Part of a small language model's weights.
Architecture: RMSNorm before each block, rotary positions, no biases in attention or MLP.
MLP neurons of a small language model. Each row is named by its layer, matrix (down: output weights) and neuron, and shows model dimensions 0-159. Each number is 128 + 32 x the weight over its row's rms, rounded and kept within 0 to 255. Numbers have three digits each. A neuron's up and down rows have the sign that makes its largest values positive.
Before each neuron's rows, "fires before" lists the tokens most often just after its 100 highest values on Wikipedia text that the model never trained on. A number after a token or word is its count.

fires before: "er " 20, "ing " 15, "-" 10, "as " 6, "a" 5
L11.down490:105096140112180140161111161116163114117113135138105117160132141119092149170123113100087117168129174055100110160140087118145108164170077149114103152110175164188125069131149095109122054132064130138161188108106135082177076097115084158148196190089036107096199092123124083088119121119094115146140138150139135130130126137169109137088151147152066075163101123138147129153131140127132203085132091095129110143161084157176114115138138069139168121167110083093135103109076144172133116150147181

fires before: "y " 13, "sion" 12, "sion " 9, "b" 8, "er" 6, "ted " 5
L2.down282:149115096068150131072078181168121067100165113118144087060142116094165132155104135182186117157086123140197148142122079121127176166105148152121169085144110089082116127062157101155152144071155110144088118118136108098094118129093113074125109121170215095110101136118108141087132134128193122135147162147169059143132149213204099137126144112146132077171156111090151147113118115152126148119152104123127123104061125164141108117104101047130188138134135141112155130099089099131083161119129098

fires before: "m " 22, "ted " 13, "tor " 11, "ed " 10, "tor" 9, "tion " 7
L2.down540:056120137143034199127111164146157107166169096106113161162129161097107175152144112132095176159115045074116150075188129111173119096134131127138126126197097134109091151133113165140176111166136133153129090192122112125048130131180168137150155103161103132119108110116103147110178168130141093129141149100138105099222125130117126155145084161143140154141103127088087122108120128150126151188140174180182139106083127123078086115140158125129125055083085174117163134157148097092117164108132154

fires before: "sequ" 12, "ished " 10, "jec" 9, "f" 7, "d " 6, "st" 6
L3.down323:201128119058076158162146105063125185071138188183115109191124128145141148098072122100090143101119116127133141106111095158158153096095146105112136078164153073148114108099114124094151156086169156166158120084135084085122163169136143142155135122069124142157099124120120140114094122111098050123110132128082111105136099125131235096147144179130147098121106135080080155120102080147149164163077141097161096124143140119132091114094182152094131127122165183163197126115097121115119150209104140

fires before: "bed " 17, "/ " 13, ", " 11, "is " 8, "b" 6, "ical " 4
L2.down30:099098145137100148163082119142177190115092097118147094068127148084112084071153044157116135105115101131119140111115133142068127127115136100076148146135115146105119075069124104135162141171162129120127127156169099172127127059140102145120168107144174121138127154082131185166100083126187151157157138106208155077107109128108185115071113234129123176106107143116111158088129139157134104136118132178164135103114114032110165147143102118090100069117115145115133152158100122144207124086118125

fires before: "b" 19, "w" 13, "me " 6, "it" 5, "ited " 5, "or " 5
L2.down338:104139146172130163169154149168163164094122093090125119108071087107105086091092053114189163166083174173159119169134118137077139169128083115056092125084085105116126168116056138146129093166128132111094167168142158079127071114100160111120116151139077092100059114134124130172124119159122126106098135138097050080171195129158112159103138171127155157099124111085058085145121099097115113095137134116113127125155118180116128118091140134161101120125098144101128180199165097095120105104123185

fires before: "ed " 40, "e " 8, "ing " 7, "ed" 6, "es " 5, "ation " 4
L11.down560:117112106188100123187124123046093124091105078068168103085144119097112146164137127092146130168080119167117130149166130132112141093168128170137111106113127142167085104159110172132125122132150139101125143059184139154193130117119111137105159181127154148086179120150036166066144131117141120165133122178084148161135177130101161086110143176098178089166059154120162111165178153156157156148130144107133121162146082224146099085107122144085090115168155171102129109119075140166144108127102100

fires before: "ail" 15, "e" 12, "er" 10, "u" 7, "el" 7, "or" 6
L3.down66:059127131104107134113166168142110133077117094132082111114118108140132127101195079191133076196119115129169143083123145105167106089162107146131132033122105137125106154134138181151126156142086121123158145149052124120085147158132137156193104116061099105115108134178074172117118124163154109118155124120114071086152127070100102132108135101122163164098132117101120116193181180139118185179140129113116045111188086146076093150131153179055129103116083157138134155141166129154149120127155102

fires before: "that " 37, "the " 13, "a " 9, "to " 6
L12.down469:096144112052139081139117133146198134145139183169155106097127133146092119093158111113110195144154137113086133151189123186135160106133156144118126121132143172156116106091155129136179102155073097109107061067169167106123191139097121094132106065096116154089089161111171118141096195162143133114164114093120139174127122092081063107149100100088220156169091120136165135111152114103159118112107139145136164120160145111101096100041093159134093094106145160082136131102073079082135153145153122

fires before: "the " 47, "C" 7, "State " 4
L11.down405:047071111142169147077090130123173120086132146127113150142122167098139176174153166176108145138146117111132153174143081090121099113126104080110137129085109155140113110116134149128159162161133081115176113109153174091155168116108088175091132129148067072055091128064087141196111142151095091150080153172072122103133184097090129107170132165099173176139162053114129129114108156169177125102186148131111102174117161196107089119115146129183110117145170122125141137095126123133088091121093077

fires before: ", " 24, ". " 23, "." 9, "ly " 5, "\" " 4
L12.down509:063147123113068099170127088123151113178099147162158143103129135147161156177179191095119138167147086141100082101109133181188166039088132082146137144145099104133165121104149102106152163072144114155172112121132149121113163085110131107108143125098157206120090148188088104159167116149107110117133108188154112179087102160103087124150144179169184099082094154103152054149131157092153113133152140160154142182121149098126069165182129127113145115084135067124122128151109127167095158144145075

fires before: "\n" 38, ". " 14, "\n\n" 10, "us " 4
L2.down571:136113110128112103141098133082131154115110118104118182123119161093229148177125161132105119156144112146175106103148121170174130164108120100140159082175046094201086151083108104140151073171201097106084150082128132075143107073171128126085136132126118114124137129117096101107075107097139068099095099095103130134170158166168120156080097120126150152129183093048088100123076093084108077128148099158111111127114099094115139108069128131148163162128148115100120136160101167041150099113129146

fires before: ", " 22, "-" 13, ". " 10, "s " 6, "il" 5
L4.down3:185140112086122139140122160133140141144108064131076169142091096178077087134115143097182185119176132101132138141187116092199143146113097088147125136167148141161146087123131151146187135125133119107105128095130134074198171154161113077156171082172156118170127157112136140092176143131143152149126111079086106112103143155068128166119128138108065200130127132138186167111176149100168092158119090148105157139182130091130178079138197141135123184116165181065169098141152167164104146101101118

fires before: "- " 76
L11.down638:170155167158121122119155163127128096148133134120124124107147076052098073154149173111082146184115152102136136172117169127103089183151128168113073137042086172094103099088125099127151105138137100066084106154166136072126119184130151136115118104091142131136136151133103110106195137105131142163116136131156176114109107147168129093110130167064114171086084118081108178076094194183154130133117146148114115155125140087077142184127119188123188127062108145137141163089113129138162097052087157

fires before: "e" 28, "ic" 8, "ual " 7, "ing " 6, "u" 6
L2.down200:128164121085095117174121082126110126120156119118155077114120115127107125169149080149123158108113144114123134144112140121166171228165151102129140165075143088149131075107125146129166074169059101121159140153084125138095155131174117166137197114134119124175166149173035103102129116170121113128130147174174117159153199089124187094070104090127070135149123126104053173129135141107129116131153226125149107136138134161115108121125088083111098123136049136068117166128130132151077099138142173

fires before: ", " 96
L9.down609:112097096127135131106152090149101117152181068100116108127057118163150101088104139152206138171163119112115134143130127153139187101107161109105146146178106104137123136118098120155116156091082134110100136157170097115111133144102130096138141167133082172137127122138123103041185161062101093142082128161138112135074098036150084217096167111130159125130122094162166094101154159167131162174118093145085127128136086134131132182159083176101092111090068085138092136134226102136117148138168135

fires before: "- " 25, "ress" 7, "ory " 7, "ress " 4, "at " 4, "C" 4
L12.down598:051130159152165135119161192131189070113124126134128147179122169109099164117168106081130147112142103136114091178154133079139084100117143136084100143200154156132110096148142153127094144121117081170198131098131093137146101057137141110125082071168101148111072132110160110077138154112110112089180065127149192081123145172078192109102069140108110090147096133171063113175102135150104147117199094080094135151084128094111151084133139134128108116130130140095137148087146122065139157134150101

fires before: "bed " 17, "an" 15, "k" 11, "b" 7, "n" 6
L2.down55:207130117114078091153137174176140081118141151081106148142151139071175149093064072104115143099124178170167115110063119068117126122078188143106151145089101128115116115128131134131127080112153140119135139112114082116130171174148071131147131083144165100129137155181145127172236174145092115147137140136150116109140126132082070183125088106070094130152109144101053132097109130146117147119132172106103114088131111085144203131138101121126208121132147121082131157145113160166139058148094144

fires before: "\n\n" 45, "\n" 7, "ual " 6, "Con" 5, "f" 4
L12.down425:110139139172130130112159134084101125121119062151170127140152121082083157098116202151078098144084143129117121151137223105118095150088107128163132066099117141089171046073150203150152120108174162199119164132095147147165089117131109159130123118121052128138129150128094152097159172047178118098139181146137139168156102137127121180147133137134082080113116167108197141150117124099139140143151109152149136140126217132132144138116170153147132120124060175132141156166085173082137148114125136

fires before: "as " 19, "bed " 16, "b" 7, "ered " 6, "ished " 5, "ced " 4
L2.down592:111057115104103097188158074170078140130104009082118100153120164128135159110136105133092182149135144122134126112114123119135117127070115159147141157130099135202159142100158101160089134171134158118144194135128093077086116103169140110135116145086110177145144127148104141152119162117155156122132182138080123168131056146093116112058131134172142205133098095132131113153174131060190129102134157145123072097132150090080133089069113159112154122128070191154083154133104120077139132100130120

fires before: "o " 38, "el" 12, "k" 8, "o" 8, ", " 4
L11.down250:149149127139118181145176126174108097084196134093168145126175147154107075123111121136122103149105114111141091156162154184136085129157126093103105148193121155154169096068119148090167158084091079136103174195155142109071136096138139115117142085089134192149156090209170142107178153104126149086093142134104194142130102115118081114120108164113084124158087119138134174108120136099149132079131148101097156129167170218153166098138146157134077154135091145094103157136185178073147115085132157

fires before: "o " 15, "ac" 10, "of" 9, "ing " 7, "a" 6, "in" 5
L11.down336:156143125119136197117112098118117150110174077097160110120148132146112130122105079107101186116147169086139159197108091145152103129090178142104163114175155143121054107080097154075132100151136144159114140108096090107100090108164070154163076088130132079180182127115176106117146128083116102125165088117077103140179071212167160132115111119097119045178143193168140141154122133082175135176135109142151069106186182110155130151150123136113097115091151111158120095101170171122129122130144105

fires before: "y" 28, "ys" 10, "t" 9, "ted " 6, "y " 5
L12.down557:139087145137101140124073076165104173116138097112140122137097173131136109080131089067181146204096182136169104146125142060097105101113109139100109128131143064141124130077201119118124133135119118102099170098140132071068141109178087149089133142099103168183141109106127142077162160140150114115143087126123154110141079098160176085216062162184110185184097152076120105122121146184125127144092146101147106160141166138175159131111094145133131092144095100139091094136140177076140117118186143

fires before: "y " 16, "ed " 11, "ried " 8, "e " 7, "ents " 7, "y" 6
L8.down533:115106143201184061114096135099084130123111141143140158168123160177199085059144073168090096154090115115104109115123158108134146072100143144112097145095139116122131122110104134081140126157175071057095199120150140122156173187155145105124084137129194143075125072142168169102151157141136159147094111145107100153130097100051106099124096176099091122186160116163117140125163111183118105199168153144138178165167136109159123133118150140103136116125190163153101109112137135171133144185134120

fires before: "e " 30, "o " 19, "y " 8, "T" 5, "y" 4, "id" 4
L9.down313:111121166156121095143089094157133132104118143138154151069108135207075155116093123112131071165157134129102106147130191124163168136103115101119139143203155117085124239204081175110163092171124093155081159125114098159128127086127119127123126109125095167128160114158083136186122122138077139122154120139148111112101056108137133156160078202141109102108087108114131108105108121196113214172192117188112179141124113139138107182124128105105133171095139123117136139089131093164086152103159134

fires before: "o " 37, "um " 15, "o" 9, "um" 6, "el" 4
L11.down261:141143158142134162094108132135093182168132102148162143134180087123060084182122153122131147145093143143143113106160202139188097142123139079086117133178131183126051111199100105111111113148054144170141077168081208141109146121112098139154164146137159139102142139127140215121113115176125097104148167128119127093079119132098162170080118144129152172121101143108082113108167194122156137115132123131151109165088121168150158173146168180124112168119142171082111162134151082062067142107127095

fires before: "- " 84
L3.down232:167072131101110187147132128159153156126097128142162101111131179117164109067109155162127172146174103085144127169089046143157121101156000119060122073111170114063183149106158150095104166094098101124105157094072185102135145139212087100154184121139129100083127123112163169080157152126161152127161115086108112104172124164133102134134082130153095155138139132095182156146121131164070111123136113117067122136155132140144117114124151160144125158120138130121118160114144098141128074097102144

fires before: "- " 90, "\n" 4
L9.down133:188140177177190107096166111128103175059129105113175118092084114123178151145128188164102064139163185115176138161072094137105098154127179149062106126136117185102131139102108107123137116108139120144120146163125138153141140090158121132143150127106128091103178172106036110111145125080209086137105131106167169165142136137131073101141144074147130086081129098066077111169126090138084063117095136126112119139136120083168187096177121125153126112091116169146106117117148119096115091125073150

fires before: "s " 55, "\"" 5, "t " 4, "and " 4
L12.down258:130129132166122126087170183115111152149123078161145140134143119163200103132081095177158123096198186148107128139123102117144113201098100144178122149144123192126130106137133167155134160089124135112126110065130149114133112109156148082179114200155088192121126079098198146120101083153163136144105150165124092173054131163142100112067132100098095157158122113127143191172135172179155062144143117167127123155098106149172116098156113098197114181158092151191145131139153165089122130095110135

fires before: "bed " 17, "ly " 14, ", " 13, "sel" 10, "n" 8, "b" 7
L2.down517:114126064096127107127099141143099156121076122119163094179093150119213131159160123093106131110125116112112172070142111178132114151124155145097151135108078100113109105109138139096119113064091175151169120091094109136137122090106130130136092085166138046165140148107117100129102091134110140146175081098167125108151058140130143131112137118122185145127154155122101152107138077137156123013061103134086086046184118067125153136176076184120113102106155136093106114184124092129089124184121161

fires before: "ing " 21, "ed " 11, "s " 9, "ally " 7, "ated " 5, ", " 5
L12.down222:084135155139126110137166199095153091102163158164135111102060130132086092145136145155146089110170160100149122138117148063149186175116089157122125178132185139116122133124117193110078102163137111145150162143067188106166144117081110048112126120146089115130113084142075133124115096143082194164112107152131105160134165094108169148152108124108155073126117139128212151182125127062169129124133079120199126150132173130134102115124176087163170190141120174110094123115090103150148100120154195

fires before: "ac" 20, "of" 14, "inc" 9, "is" 8, "a" 7, "in" 6
L3.down17:100142121099116154186136133136182136130155115069105145147085190116117103110128128172131170136086158122135109079111054120175175122114112176145144128110118099204139137155114149144135077170095102109067101158160132027133169124130151180104121084077124153158067104105142075129128135108114145155209132122151111125148091122101150123027186162127133135181113114113131089107159172132153130147142127186120085141164132082092120129131155102097180122104097140125085139116129166064189094118109091